config.yaml
vocab_size: 2048
schedule: "wsd"
decay_shape: "sqrt"
seq_len: 1024
MLP neurons of a small language model. Each row is named by its layer, matrix (up: input weights) and neuron, and shows model dimensions 256-319. Each number is 128 + 24 x the weight over its row's rms, rounded and kept within 0 to 255.
After each neuron's rows, "fires after" lists the tokens most often just before its 100 highest values on Wikipedia text that the model never trained on; "fires on" lists the tokens most often at its 100 highest values on Wikipedia text that the model never trained on.

L4.up115 [110 156 113 121 149 165 118  94 162  98 138 127 132 123 130  75 137 153 119 155 118 110 114 162 148  71 110 158  96  83 108  98 149 169 163 127 134 173 158 140 144 163 178 146  96 113 126 146 115 107 126 102  78 105 109 139 121 148 118 117 103 140 103 135]
fires after: "due ", "is", "qu", "nec", "ause ", "P"
fires on: "tic", "to ", "is", "of ", "N"

L11.up1447 [132 103 134 119 140 118 119 138 150 141 119 125 128 156 124 112 169  95 106 163 163  79 139 169 130 141 125 110 124 102 164 163 125 134 150 165  94 150 100 137 110 129 177  87 145 125 115 173 132 158 123 126  98 104 137 104  71 100 139 147 179 156 153  72]
fires after: "C", "c", "t", "T", "p", "P"
fires on: "am", "y", "ic", "a", "0", "in"

L4.up444 [120 106 145 122 115 152 129 111 138 118  99 132 118 134 131  56 133 161 129 147 173 171 121 130 109  93  90 110 102 108 134 130 127 170 151 119 102 125 133 124 103 128 117 110 113  92 144 100  93  86 135 122 132 115 142 109 113 119 170 125 164 138 100 159]
fires after: "te", "% ", " ", "e ", "Te", ". "
fires on: "|", "chn", "n"

L8.up1444 [135 118 122 134 165 156 136 102  82 153 124 137 117 158 146 166 109 104 130  96 129 115 127 153 128 151 145 126 169 157 126 116 123 181  74  77  97 109 115 162  78 122 150  66 156 114 135 114  83  94 132  98 104 133 115 118 147 145 117 130  94 108 120 143]
fires after: "| ", "the ", ": ", "a ", "by "
fires on: "St", "201", "National ", "Am", "Dep", "cap"

L4.up336 [128 132 147 117 138 148 134 104 105 117 133 160 121 140 153  89  99 108 127 121 159 132  90 162 139 141 120  90 141 110 109 157 117 162 126 102 174 140 132 113 150  83 112 156  84 128 150 125 136 154 118  98 114 105 133 148 120 115 154 117 106 162 117 110]
fires after: "L", "- ", "B", "l", "b"
fires on: "Gl", "uc", "os", "ran", "il", "ound"

L4.up1780 [ 95 127 115 130 134 135  99 125 151 110 154 129 148 135 141 146 145 111 118 127  95 105 157  98 108 171 130 143 142  94 107 149 125 128  91 140 125 169  91 119 126 117 105 159 142 100 150 162 106 139 143 101 152 125 166 134 120 108  93  80 143 103 103 125]
fires after: "n", "hel", "Y", "im", "Wh"
fires on: "p", "one ", "ou ", "en ", "ke ", "am "

L4.up1256 [161 151  99 128 154 162 128 154 155 124 103 113 102 102 184 137  99 167 132 140  99 123 147 146 140 115 118 124 140 106 145 113 126 146 173 139 117 121 152 105 134 138 140  92 112 114 130 127  85 129 116  90  83  76 145 159 102 150 154 115 155 105 140 100]
fires after: "le ", "otes ", "ate ", "Team ", "pe ", "% "
fires on: "| ", "; "

L8.up1040 [160 125  96 114 128 150 128 151 137 118 111  83 154 121 144 123 122 135 156 114 159 118 152 151 174 142 128 155  88 121 167 144 130 128 142 106 101 139 124 131 118  86 138  65 128  93 120 158 120 167  94 165 113  96 150 114  92 147 206 139 111 111 112  99]
fires after: "c", ",", "C", "inc", "occ", "t"
fires on: "am", "0", "a", "in", "up", "or"

L4.up970 [ 90 136 161 122 101 160 106 127 165  99 144 171 121 179 163  86 135  95 109 150 133  64 150 122 110 117  95 120 137 117 129 107 139 114 116  88 109 124  91 142 147 136 162  98 133  72 105 132 129 126 130 158 160 117 159 108 102  98 174 126 130 117 148  85]
fires after: ", ", "inc", "C", "c", "rec", "Ab"
fires on: "where ", "og", "or", "or ", "d", "which "

L4.up795 [116 144 120 148 144  91 147 156 161 175 138 131 123 152 182 123 162 150  79  96 157 149 157 124 138 140 136 113 159  70 119  79  90 122 144 129 160 157 123 127 127 143 127 154 139 111 101 150 153  91 121 145 131 121 113 112  83 121 130  94  85 111 117 125]
fires after: "| "
fires on: " ", "an "

L4.up1405 [164 124 116  95 118 125 139  84 116 116  99 143  98 139  90  95  78 113 137 127 133 103 127 137 131 143 121 140 128 103 152 115 127 152 186 157 135 102 134 135  94 113 131 132 107 154 148  81 117 105 162 119 144 148 110 114 107 197 158 138  86 129 127 129]
fires after: "foot", "where ", "Gre", "et", "ex"
fires on: "ball ", "he ", "as ", "ball", "en", "ist"

L4.up329 [152 152 104 104 131 102 154 182 128 140 130  86 126 162 127 150  94 113 164 173 146 123 127 139 133  99 157 122  94 130 157 149 127 161  87 155 156 156 153 146 142 147 113 161 151 141 118 149 131 106 113 146 115 179  95 127 141 139  95  88 143 122  96 134]
fires after: "Gl", "ter", "do", "all", "al", "D"
fires on: "ad", "n", "v", "es ", "is", "s"

L4.up1702 [160 159 123  89 113 137 114 115 145 122 124 113 162 103 190 116 153 137 123 149 177 143 151  82 125 140 109 125 160 122 115 153 124 111 115 111  94 139 130 139 115  71 145 151 132 160 163 136 118 146 117  87 124 106 142 138 108 143 125 123 104  79  99  94]
fires after: "f", "fr", "Dep", "sou", "nor"
fires on: "on", "art", "th", "ast", "ail", "the"

L4.up939 [103 101 102 120  96 101 143 117 140 140 125 117 115  91 174 125 155 159 149 131 154 138 164 103  99 107 101 147  88 122 116 100 112 105 170 151 129 133 110 161 145 114 146 128  93 129 153 153 138 135 165 113 133  75 126 155 115 124 157  98 151 101 121 156]
fires after: "otes ", "% ", " ", "urr", "Team "
fires on: "| ", "; ", "|", "ound"

L4.up804 [143 142 104  92 152 145 135 141 167 106 105 108  85  92 146 157 137 127  87 115 161 116 164 113 147 152 159 149 130 101 104  96 105 138  99 106 157 151 126 144  81 160 146 138 148 154 126 112 127 133 116 115 167 106 145 108 144 155 148  73 104  86 109 105]
fires after: "v", "comm", "F", "f", "iss", "rem"
fires on: "oc", "is", "ig", "o", "ess", "ug"

L8.up577 [173 142 113 103 124 116 115  83 132 118 168 107 117  93 122 134 107  82 134 173 136 151 165 113  82 113 160 146 140 143 139 113  75 140 117 121 162 142 123  91 138 146 111 107 123 174 120  96  82 127 137 103 130 121 125 155 110 169  94 101 149  99 146 115]
fires after: "G", "coll", "h", "F", "Gr", "H"
fires on: "ec", "all", "le", "ac", "il"

L8.up76 [130  98 116  99 169 115 130 116 156 147 127 149 153 118 129 102 126 150 157 104 114 130 167 154 120 114 125 110  79 126 109 117 134 146 112 102 134 138 150 107 125  73 144 127 109 131  78 143 136 107 129 153 108 111 135 170 141 138 117 141 117 121 133 133]
fires after: "B", "ar", "D", "Par", "H", "0 "
fires on: "k", "ay", "high", "igh"

L11.up1402 [ 82 170  96 118 141  86 116  79 157 126 121 141 159 149 146  98 139  90 133 103 107  62 114 146 132 171 161 150 123 113 129 132 125 113 146 115 142 125 110 144 120 145 147 106 133 152 124 119 101 141 147 158 144 149 133  75  66 147 170 194 130 117 124  97]
fires after: "ex", "mar", "c", "P"
fires on: "ri", "h", "am", "cour", "pres"

L4.up126 [136 137 137 165 138  92  94 119 171 137 122 100 142 104 155 132 160 131 108 132 138 115 146 101 142 138 153 188 127 145 112 136 116 142 122 122 166 129 110 139 101 182 120 134 133 164 107 129 109 135 123 109 146 131 116 124 112 105 139 145 124 125 125 134]
fires after: "ar", ".", "per", "d", "g"
fires on: "r", "c", "at", "ing ", "ate ", "ri"

L4.up1737 [163 124 107 139 127 109 113 130 155  91  74  88 152  87 138 146 166 135 121 123 124 123 138  82 145 100 135 148 136 109 107 113 116 117 134 127 139 143 144 126 102 120 172 131 157 189 154 164 105  94 180 127 114 149  76 137 129 141 126 107 124  76 125  90]
fires after: "ep", "ic", "ag", "pos", "open", "d"
fires on: "ed ", "es ", "es", "az", "h", "ought "

L8.up297 [116 113 128 124 122 159 119 139 125 168 154  97 130 126 151  82 104 107 104 104 131 106 135 113 113 106 114 162 112 126 130  93 111 122 154 155 143 145 140 128 108 149 163  98 145  89 128 148 102 151  96 151 149  86 119 167 125 121 128 105 117 100 139 148]
fires after: "G", "V", "g", "an ", "v"
fires on: "ar", "und", "end", "am", "av"

L4.up127 [131 185 108 143  94 142 137 148 108 125 129  95 118 159 103 138 167 125 137  97 139 101  95 148 110 118 129 149 112 108 179 118 169  82  88  78 149 151  62 166 133 141 113 118 173 123 123 137 143 101 173 143 148 168 156 144 123 129  97  85 156 127  87 102]
fires after: "I", ", ", "is ", "i", "es ", "was "
fires on: "not ", "f ", "also ", "l", "which "

L4.up355 [151 141 132 114 154 101 127 130 145 133 142 129 115  99 104 113 141 107 111 137  94  99 104 133  56 137 132 143 133 155 150 125  73 133 148 135 109 118 149 118 160 137 155 139 139 119 173 123 164 148 160 124  88 149 148 106 133 113 107 100 102  99 124 108]
fires after: "ag", "rec", "er", "c", "direc", "pre"
fires on: "tor ", "er", "er ", "y", "sident "

L4.up1548 [155  91 115  87 144 104 121 110 168 107 156 159 106  81 152 159 185 124 130 126 158 136 143 134 101 146  89 135  99 117 116 125 171 144 128 107 127  88 120 151 131 112 108 135  99 153 132  85 110 149 160  96 133  80 140 102 157 136 150 138  95 126 101 121]
fires after: "Al", "al", "pe", "Grou", "or", "mar"
fires on: "-", "ti", "ity ", "iti", "ity", "p "

L4.up1297 [132 140 153 127 116 109 132 136 133 146 113 147 123 114 116 141 136  99  89 127 155 140 120 137 150 136 116 177 108 134 156  97  84 121 126  95 151 159  97 134 151 113 147  81 152 140 157 166 162 142 150 126  79 127 143  97 117  88 137 148 117 155 154 133]
fires after: "ch", "Col", "for ", "M", "ers ", "f "
fires on: "a ", "of ", "ch", "is", "im", "id"

L4.up346 [157 124  94 147 113 108 142 154 116 175 150 152 124 163 137 118 109 120 116 124 140 137 120 139 124 171 107 103 159 134 135 135  93 152 127  90 102 131 148 136 165 128 114 149 120  91 137 158  90 121 134 115 161 123 117 102 107 151 154 116 114 130 112 122]
fires after: "f", "E", "A", "| ", "d", "in "
fires on: "an ", "p", "at ", "n ", "ev"

L4.up1307 [133 145 160 148 183 136 112 106 160 141 135 164 106  95 128 121 122 106 139 105 126 136 140 166 107 154 150 141 124 116 126 152 102  81 161 146 126 188 100 159 122 129 148 152 145 148 106 116 133 114 173 152 127 147 128 129 112 154 130 120 131 121 133 128]
fires after: "K", "Ang", "University ", "An", "ang", "Ch"
fires on: "el", "of ", "ong ", "ap", "th"

L4.up1399 [ 99 106 120  91 103  92 158  86 162  83 159 158  77 121 131 144 117 132  98 125 144 119 162 148 113  86 144  92 147  96 110  86 143 105 106 142 106 106 120 121  92 148 118 110 142 151 124 149 103 104 103 103 104 122 157 124 158 169  94 151  92 133 142 148]
fires after: "% ", "ch", "wom", "sub", "ran", "Des"
fires on: "of ", "arg", "en ", "sequ", ".", "cri"

L4.up940 [123 159 124 101 162 123  74  92 136 161 120 165  95 167 120 167 154 126 115 159 128 100 191  99 131 134 125 115 108 104 175 133 141 174 128 151 108 160 137 111 142 106 146  97 150 139 113 131 108 176 134 135  69  92 128 152 133 107 135 122 190 125 105 115]
fires after: "c", "p", "sc", "sp", "es "
fires on: "as", "ac", "on", "en", " "

L4.up412 [123 110 100 134  96 112 108 115 122 149 101 131 117 119 143 115  91 155 112 108 126 141 105 135 122 123 138 146 139 121 141 124 123 114 158  92 115 134  69 149 102 101 140 124  67 120 113 171 117 151 152 128 113  87  95 121 124  89 113 134 134 161 102 105]
fires after: "i", "adi", "e", "ong", "y"
fires on: "i", "um", "o", "one", "e", "ie"